config = dict(
    d_model=160,
    n_head=2,
    n_kv_head=2,
    d_mlp=640,
    activation='relu',
    init='normal',
    beta1=0.95,
    lr_head=0.0077,
    steps=4444,
)
MLP neurons of a small language model. Each row is named by its layer, matrix (up: input weights; down: output weights) and neuron, and shows model dimensions 0-159. Each number is 128 + 24 x the weight over its row's rms, rounded and kept within 0 to 255. Numbers have three digits each.
After each neuron's rows, "fires on" lists the tokens most often at its 100 highest values on Wikipedia text that the model never trained on.

L3.up605:091149140118137131144112143111180174125101151110131139143133133152120135142138136123171133114098117156091135143109115095063137130183139150144101150145124172137126114109118077134143119126115137125118150154141115092160141192149151110109128173119139146141143134117136177116091157109157126119130141153097071145160127126103153118132138136137084110166117162091123142112149119124138107172153166109112110156156139102127140093082142167128122163120102094138096111099100111114181103107139143
L3.down605:143109141122152159163147148143168129109153130118123160092131130122123108100124102122126124154129125152093140129130098150135136125128126118097107079134163094129109111113140162096079079126159178072111131142136163162150076113086119123110090150119111084130156149117153119139091105110136110090140175114158143097100129152157123154117159138143098077152143146162117122125113119130126081123104149165128136150136147135107087185111139109122123131155170131143148109138115171153131127166095105
fires on: " out", " ft", " to", "ur", "ci"

L3.up631:126131120146141118157114116130125117127129126125089099110101172160172112128142161121136113111154160110133157166124085101137154099122135147089070171157131087106138100112079105151138117153134161127120140144081105149155126149122110139129127120144121184124175127109082130108129103148177139148123127122127129117090148084094101106134114125172070140130122131121150112100124122081123125141154155144149135134150139130123107081125107157122181100116133130150130116103173147070129172115108140
L3.down631:133122083121129134163157124141113159149157121124139160161101142139126112161134116114153135214083135159120143130143151147109128121129124120117150066133105144121117129135158105118090152122108140128128138101163150109138128104128139104195111152083168089103114154114156148094141165144121145156118108080093122123150125147129146118080137151072117116130113062154112101131139171142124176104135146155132113151080127144153105138125143113138144088147137118172104137123105127145127122105113124
fires on: ":", "In", "\n"

L3.up223:160077116097126107141205149135111106092148113123142142165124152137149127110099076140160109115140151112121113160127125122120142102133114121063102175161109094089089110127117139180104133134111136141138136141108144151118144106160110185126150135149166155141156097123141157124120120064127132172120135136115123138105163073127104105153101124145134087114149153133138111118126102140130078146149111148128142079122172160136109137112116131146153137121156147114112116133141109075127116131128114
L3.down223:108166139138133147129102130133154117145132165145130155132145076102119183158141154104153094134135148130115133137129101141132168152159140115117133131113158101103131152140120153079140109105125154123090122085127118099097137123110150132102112129153137121129135152149108098099136145150132107148126118096063142116157121119165092101158116150089124167144146098115127115120113138132129131102090110099088105115128105110172174173092142088103157100163129153103107102154143177147120055160134139
fires on: ":"

L3.up221:122097166143110172143148136136141133127116142150162168157128145073107089128111143126108099128073163141103132155121151118093169169138116142117120160105138109093089121096087156154149144127117178067123127163115180133160100118152138123120132121136147101169101118094089112101139177126127088118143133120113178105164132115138100115098122090141117102149142108144148089100147126147149110141123102126127156115122168113150119121097088130148136177122138138126123108151132140102144159155135128
L3.down221:077092111149164099139124092110122082120160097143111171124165166109134100112114116143122107099104149136119152149113134136106096099148161141120091138129140149102121137125095136117136138132109127119152097132132135140130147135119152110130090140079131148127174130132100121141157090172121108123119125146101112153110173115133146130115135113109124107108166154109161178122150115098092115118130137158141123097138152143123150138140088099137165104147174105166121239144164124151101121131113108
fires on: " |", "W"

L6.up72:113130131161132146139166113120128114132130120135136123143093171136141138154129121138124141077139111156125139132091098139093147086148137111110118148127172104140139097104136147181086108149131136160107148100084117146140163151105141120086136140142147145167185132117126163073094137152146060159127152153138121100097137108156140124142120166138100102140114150072120109122107157121083143160139133134151140114142118165117128097134129144134143095154130140119108113141118106096048155090121142
L6.down72:138155121148160087109141101145138101118070078170163171129107150139178112096089078117141149118153129140168144105107123079096161131113082141120145119123115100147123124135099086147066113170123133131117141157102149146103152190099179140154141104149142125103147180162125120183116109124123115115120101094136126129129098141144140128142145139153128127136124139132134124126138115143133125090160118130078137123118114133110127120145149156144132132135108148122131133147100111138129126119100203
fires on: "si", "bi", "iti", "ti", "n", "gi"

L6.up486:071122092145095153181116108093164116109085122133145132103137130125119095149142129127161169124150095133115144109089145141096174129128129123164075114139128113169102134142152116151129117121090133105146135129100171112160084157135158148124105150122107144122114131121100122136141139122100063112100145144138137120100149115097150119184149119140119138119154082067113121175097123112119150124144117148140167117132168150129149087104129124133114109134153098120164129095110142112151141093173151
L6.down486:190141140108139122103111162105108103112113110130145108127116126120130137151107184130146116104130165085151166168122068125164086158101121169121182114131113101164120111110113118110112140117114132131135131110126118106136129099135137114183120152146142098118124122143117148161163122146094130113137149130140152100127161164137123127110149161150166108123124146120160130067139148147134105142144112074152133106117169122169109136151092097077103172144107154157105089119115120122186131136132117
fires on: " ", "it", "at", "0", "c", "ic"

L4.up576:120117091143161139121117099112102100104124119146082143124157125151128129126142129146113121122137123157117129165136175107061112135126143145142128169114100066090133124137146166139147137188113120132101129106158117095130140118160144158142141185183146148132186167143130153125102065137113147148120112131085111146121130058112107122140143095137122113129074142102145140138114104113127146140127139150132126114128180118142087097127107126161104152129105143106092120093158108113124129105113128
L4.down576:183140124131120113130119078133148129113162134121109119104169117110147150099138105121112120181157131156133138099141140155096117104114162124101101116143137125130133140145171122140162155108111134094084141112128131119096094127094141176088113086146103119132190134102090158087183145137107109111115109148127111155101123125095146145141127106122143090116136120111117121157192195150130123120133139120111144146120097138171103177139126137152137088130120148113086130117160118168156136121109096
fires on: " |", "s", " who", " year", " she", ":"

L4.up12:143155114144117091135165164097127096125125094141106117116164158111112122139139094158141093102089113125118139126095131110134136156173160143130112130113139114153127107100130108143153169117095143125148133135110131110173126143139135138143135147149153121156167162100135180113080097151097088142063140154129091146098170088139123120154112157197113148119143102129134107112137160109118087102118170169122126154100150107133112135121170112109133063138116153120076121125125144116129119103128136
L4.down12:139106127142131160137142103125112155160120079151125136086102120101132153095154125137156124118128133135104163097127106123089081116114132122091116102166101160103133118111122125185120132116164170058094113119177119117126104139112123159140141144122111106128120120168149100175164123125124147115114121154137080124126135113164084159090157122132146105162126156114160171123143180128112104173138107151171133130150130090126142117068108160148162103152106129136141118149138112116156119115108116
fires on: "ed", " to", " (", " by"

L4.up507:128180142110148132127148160163095113120095152124141118167111139161141113131095103132158147107119144148126099144105105098121127148100149112079120140094115070131127074117118094147134111141132130110140153147131122138149173151171133138141132126126147136139187124096162157128067146106133075109078163131132109118106137141121092097085136096148122125101119132137143145121164109127139124130120157107132107156118153132123117139123125166149117183108139084098084114130155080093164111084122144
L4.down507:148136089088128164149120134146114152091133107142168116110138146086155131116154111139153110114149199122168114104163138116115104148154105069097112153084103120088130101114147133136095128137113161150129119142176129114124111145165098104148131113139120091111154168142133112133147146095128127099153150133121137097142149132116120105119153142104129138138140119148167149098127145118145079114163101134131083103114173113110143120059149159110161157173116126116110136119128139176131133183129134
fires on: "–", " to"

L3.up98:079106173131138128134168118065172134121093142146150126132085149131154090124142154139116161114143147121158131094177117124129147082113118126143105129121124110144137101132137078151123070105124150112117125100087145114122127093160137120078133113132092131119161084124134125122113100141081098158153148145131130176118145092123123100149148139106126113121115137136125130145087117142112095168150133088098161119141199154137090122113108147163125157134148145150137134161132101132124112173151115
L3.down98:142117106171160160123091094110136147119155093107162103140102151139117121154138142143154096142151125142146200125115129117124139132138122123120109143125081126081114128132120081104207136149146158143121114111138101116146115102121104122141149089154110124146130112099097164162131117120103145152161154128103047131112160113092135126143146145089151147146104143114141085140108094143140117139060102118162129138127113097124154137144086137138136133163116152125161118147140172119135124165141146
fires on: ")", " =", " 1", "us"

L6.up235:089104129147104132147103175072117131095158124156124137127154127093103136159108102151106104104148136132147179108106125080121130131094140124157138139086126111123109157129137150151159095170108121093140107139112139105118105116109132108053153136127096163138146128145108163131138137138137094121163107171064092162117120102151128148151128129168106126134080099085131142159122131075130180127131123148142117131150121176167155134102122105126145146129131130117125105115131119163114106113140162
L6.down235:135113150153120115159113118142095128136143114142130139114159123141113129111166099097169125103126159188133125131142116152126135095137124165136136124129160086134072152142104133156173139136108089102117089065116155132130117109139114142104143100161119170140123129138120125143110074146127120096128123154144089146184108088144131155145145124161132116120110130141085169166137096138122124185115072149105120105100150094152108146146156173155128130109123102149129072132146096135114121155127095
fires on: " he", " they", " she", " who", " there"

L3.up613:103140131163108143165116118154147105132114093132121157119060150149130108108104174143083166157144112124147134130086130097104145122124112121155128171147131091125105147142170086167113093153157122120132177118114120173148120124159132148117121137121115128124186101120133105115098095155082102178159121088148126125091132121123175118136127114141118128141120136114107150123149098115111117116144108128170089142086199138128121121115158123159123106133156095156123116120122147103119120182111126
L3.down613:110155094143154108112101167099099142121114132113129134120104104124122096159131133110082100125129124132098139155155102152161143133101125157134119168149122119134144152112104148125092146165092177114152120089130122118111168081149120147184127101131143195190097173140117136135145177114108133129123120109087124127111143102142120125126131113149130098121101124126150098097103144152121132131134156092110155115164150146092106150144114162100108175107134162148084134137120129061120125163151125
fires on: "c", "us", "t", "s", "ic", "8"

L3.up110:099088153125144136114126153122165084126142138140123112108130142139114085155151172105133116088143143129176148125097132100138166125120116110147099124127099087128135150133098116126164066074153155111181105145139149105107135110119099119080128127138130108140155071122120132117143125148128090168142133180150107139185142117120128118155155149125131152111095140149140120135128132169127138125135102092095130085176121137178142100089106129152151117156095128128119120090117115129150109141182143
L3.down110:154176124133075118093152120102153127142109124139133145098141155129133168128139103126114108133117136107133156152140130127104115131123117141145137116131181132086136070144131118079128174159113114146107128170153119146102086111079125151125140169124142153088111141144147138136132131110101174102107138123107108154127102164129126142157079127117091140124132151125137149101139106097145120118132166117167149167112133163116127185180127169152140099148136166124121121157145134080112098121059142
fires on: ")", " 1", " |", " 2", " 3"

L6.up569:102146143136128143140159138110118097152131139090150111173163158123133128176099138145105112104152127124098113127118132104105167103138137196115144097123106137135138128141126165156096157198107153106098141109107101137146132149103149147116141111107140132146127087099146155125089090145115134145142122125059128125069115122108142092136119105161092102133150096086126100113116096126161105094141132148120104167151148189173134170142122108120156126144146121145114133128131155132091138107146114
L6.down569:154119144162122115094159181107116113121109125141127185170111139090121127137101115134180107112115121124105129117124126172078125114122114133116151142108129143158096129145122144137136119125148105145135139107132143178130092132113124109129148124119127091162184106073136108113150102121113133105125127187129087111124110125191173107096137127146132122121121187161130121137121137094099102115108177124116131092090059120115124169181139158158105138107137098124134148124127123101118141139110101
fires on: "si", "ti", " Pakistan", "18", "din", " Estonia"

L6.up564:120171134165081126141101147108131125118137190138055127117149151069126120112111093118152106091115135143150171156111156127149130137128181123116130167135095090119105098106148121127137107118098186096112110127101145136142137143101127134154127122113086131140121112148123137121113077162117118153171131158094133143112159121149117112136135155163121152126158140126100148117108137155124120153094119118102062114148148150131155103084150118131127097102140185114125113119142132158080147145118129
L6.down564:107157120127152119109169165141124115140122126134147086109126138115087142146163116145115141155121121128088095133119166141110134182102138119133127113117149111141146145153146146105135150149086159132142135162059109097089110129138123121100164130130170109166153120124106141120131092127079133152141127097138118139147101172124113123085143101143146095121150134139119150113078114116158137187124161127147136094138119101140139112109128143152099117152127132075202096100126081103126070144129151
fires on: "\n", "°", "\n\n", "W", " wrest", " station"

L3.up261:112111185125126131108143115129132081096125145169115128135152169110138094104112146139122128069103168114141134165098106130123180122106108128107141148136076117121099123106110096148112132140110145109129118116117170122137102127139110131090147122144146110136101122078138126110097133111148125122115137143142138095153205123144099135122100133145086119123161152105164099126147126158158104157117123084185138120082119112165140112160181145151152139120148097148090112110092125118176159126146117
L3.down261:140080102145094116155127147140157126128106149094097155129117189122140140149138092117141141118159107100120147146112125099123102107106151141140134127124153154112096127113086119126158143085135135101172142164114126134128125124128100091110085136129062126133155087117099146117125130156137139113093174153107089133088184143138106152158127148099152120112110098116170114125140142135102111157137114134086101111138155134119100120146112114145149125121145128139113223136159148111099134181132152
fires on: " |"

L3.up508:134133144135136146130142145101193098129134148144110144164135139137136079101186156143111100146115144161141106133144089120134130106084092085120145147134115093120090122104118101167147097103147116113112123175154147128147112121146138132073143133160133083130158090101151115111109153118127114172107141144159155142087160137136098153133157130121119117106085100117102087134115130119131107136205125144129134103159133125131127134194141111145143135094129158124139108105107094153160132168134138
L3.down508:159147129128098125129151167116161119102118123125137115117129158165126137137178081124122119124143143085089148116152127125109126160122133142130130119116148141157153115121142122074122117087111142119141154107128141115118115124176104111163102097180118176139140123135105169127150103120159150129145155078165140143088088102144127184129123125147155139157128112117109125099127142117114134105107125067146159124119123169117141137115086127160089171047112133124130096151124085094141087115133105
fires on: " as", " |", " (", " cons", " Rec"

L6.up281:142124157115136106100111096123117082123096139142155114103117119109155117123094116125135081150101147153099095168162118156115105173132129128128113144163127123095108138092179156140098148134145134119119126140099115126120088133154148132120165152081150115150145146129126143120110122109178139150147133167095123127103154104136071131158143137152118119149118069103106155119107107147118121091062153147129106137100160135154178117142158142171086117167156175111142122123123104099134156124094115
L6.down281:146131102144115102149138141149087119101125103173156143137124144161120136121120161113135110137105137111086145104115132160087145138066119125120139160156172131108100160132091109172099126146147116138163141128142108161124119115114116201096189107157182150153160109129114172139142114118096115136135101096163126103114069162121168158126083148123122119112132144132102146139117103157154144118150092113164117143136129136137135114118096139140112123140136136134072140129120108083112087142108115
fires on: " as", " by", " Rud"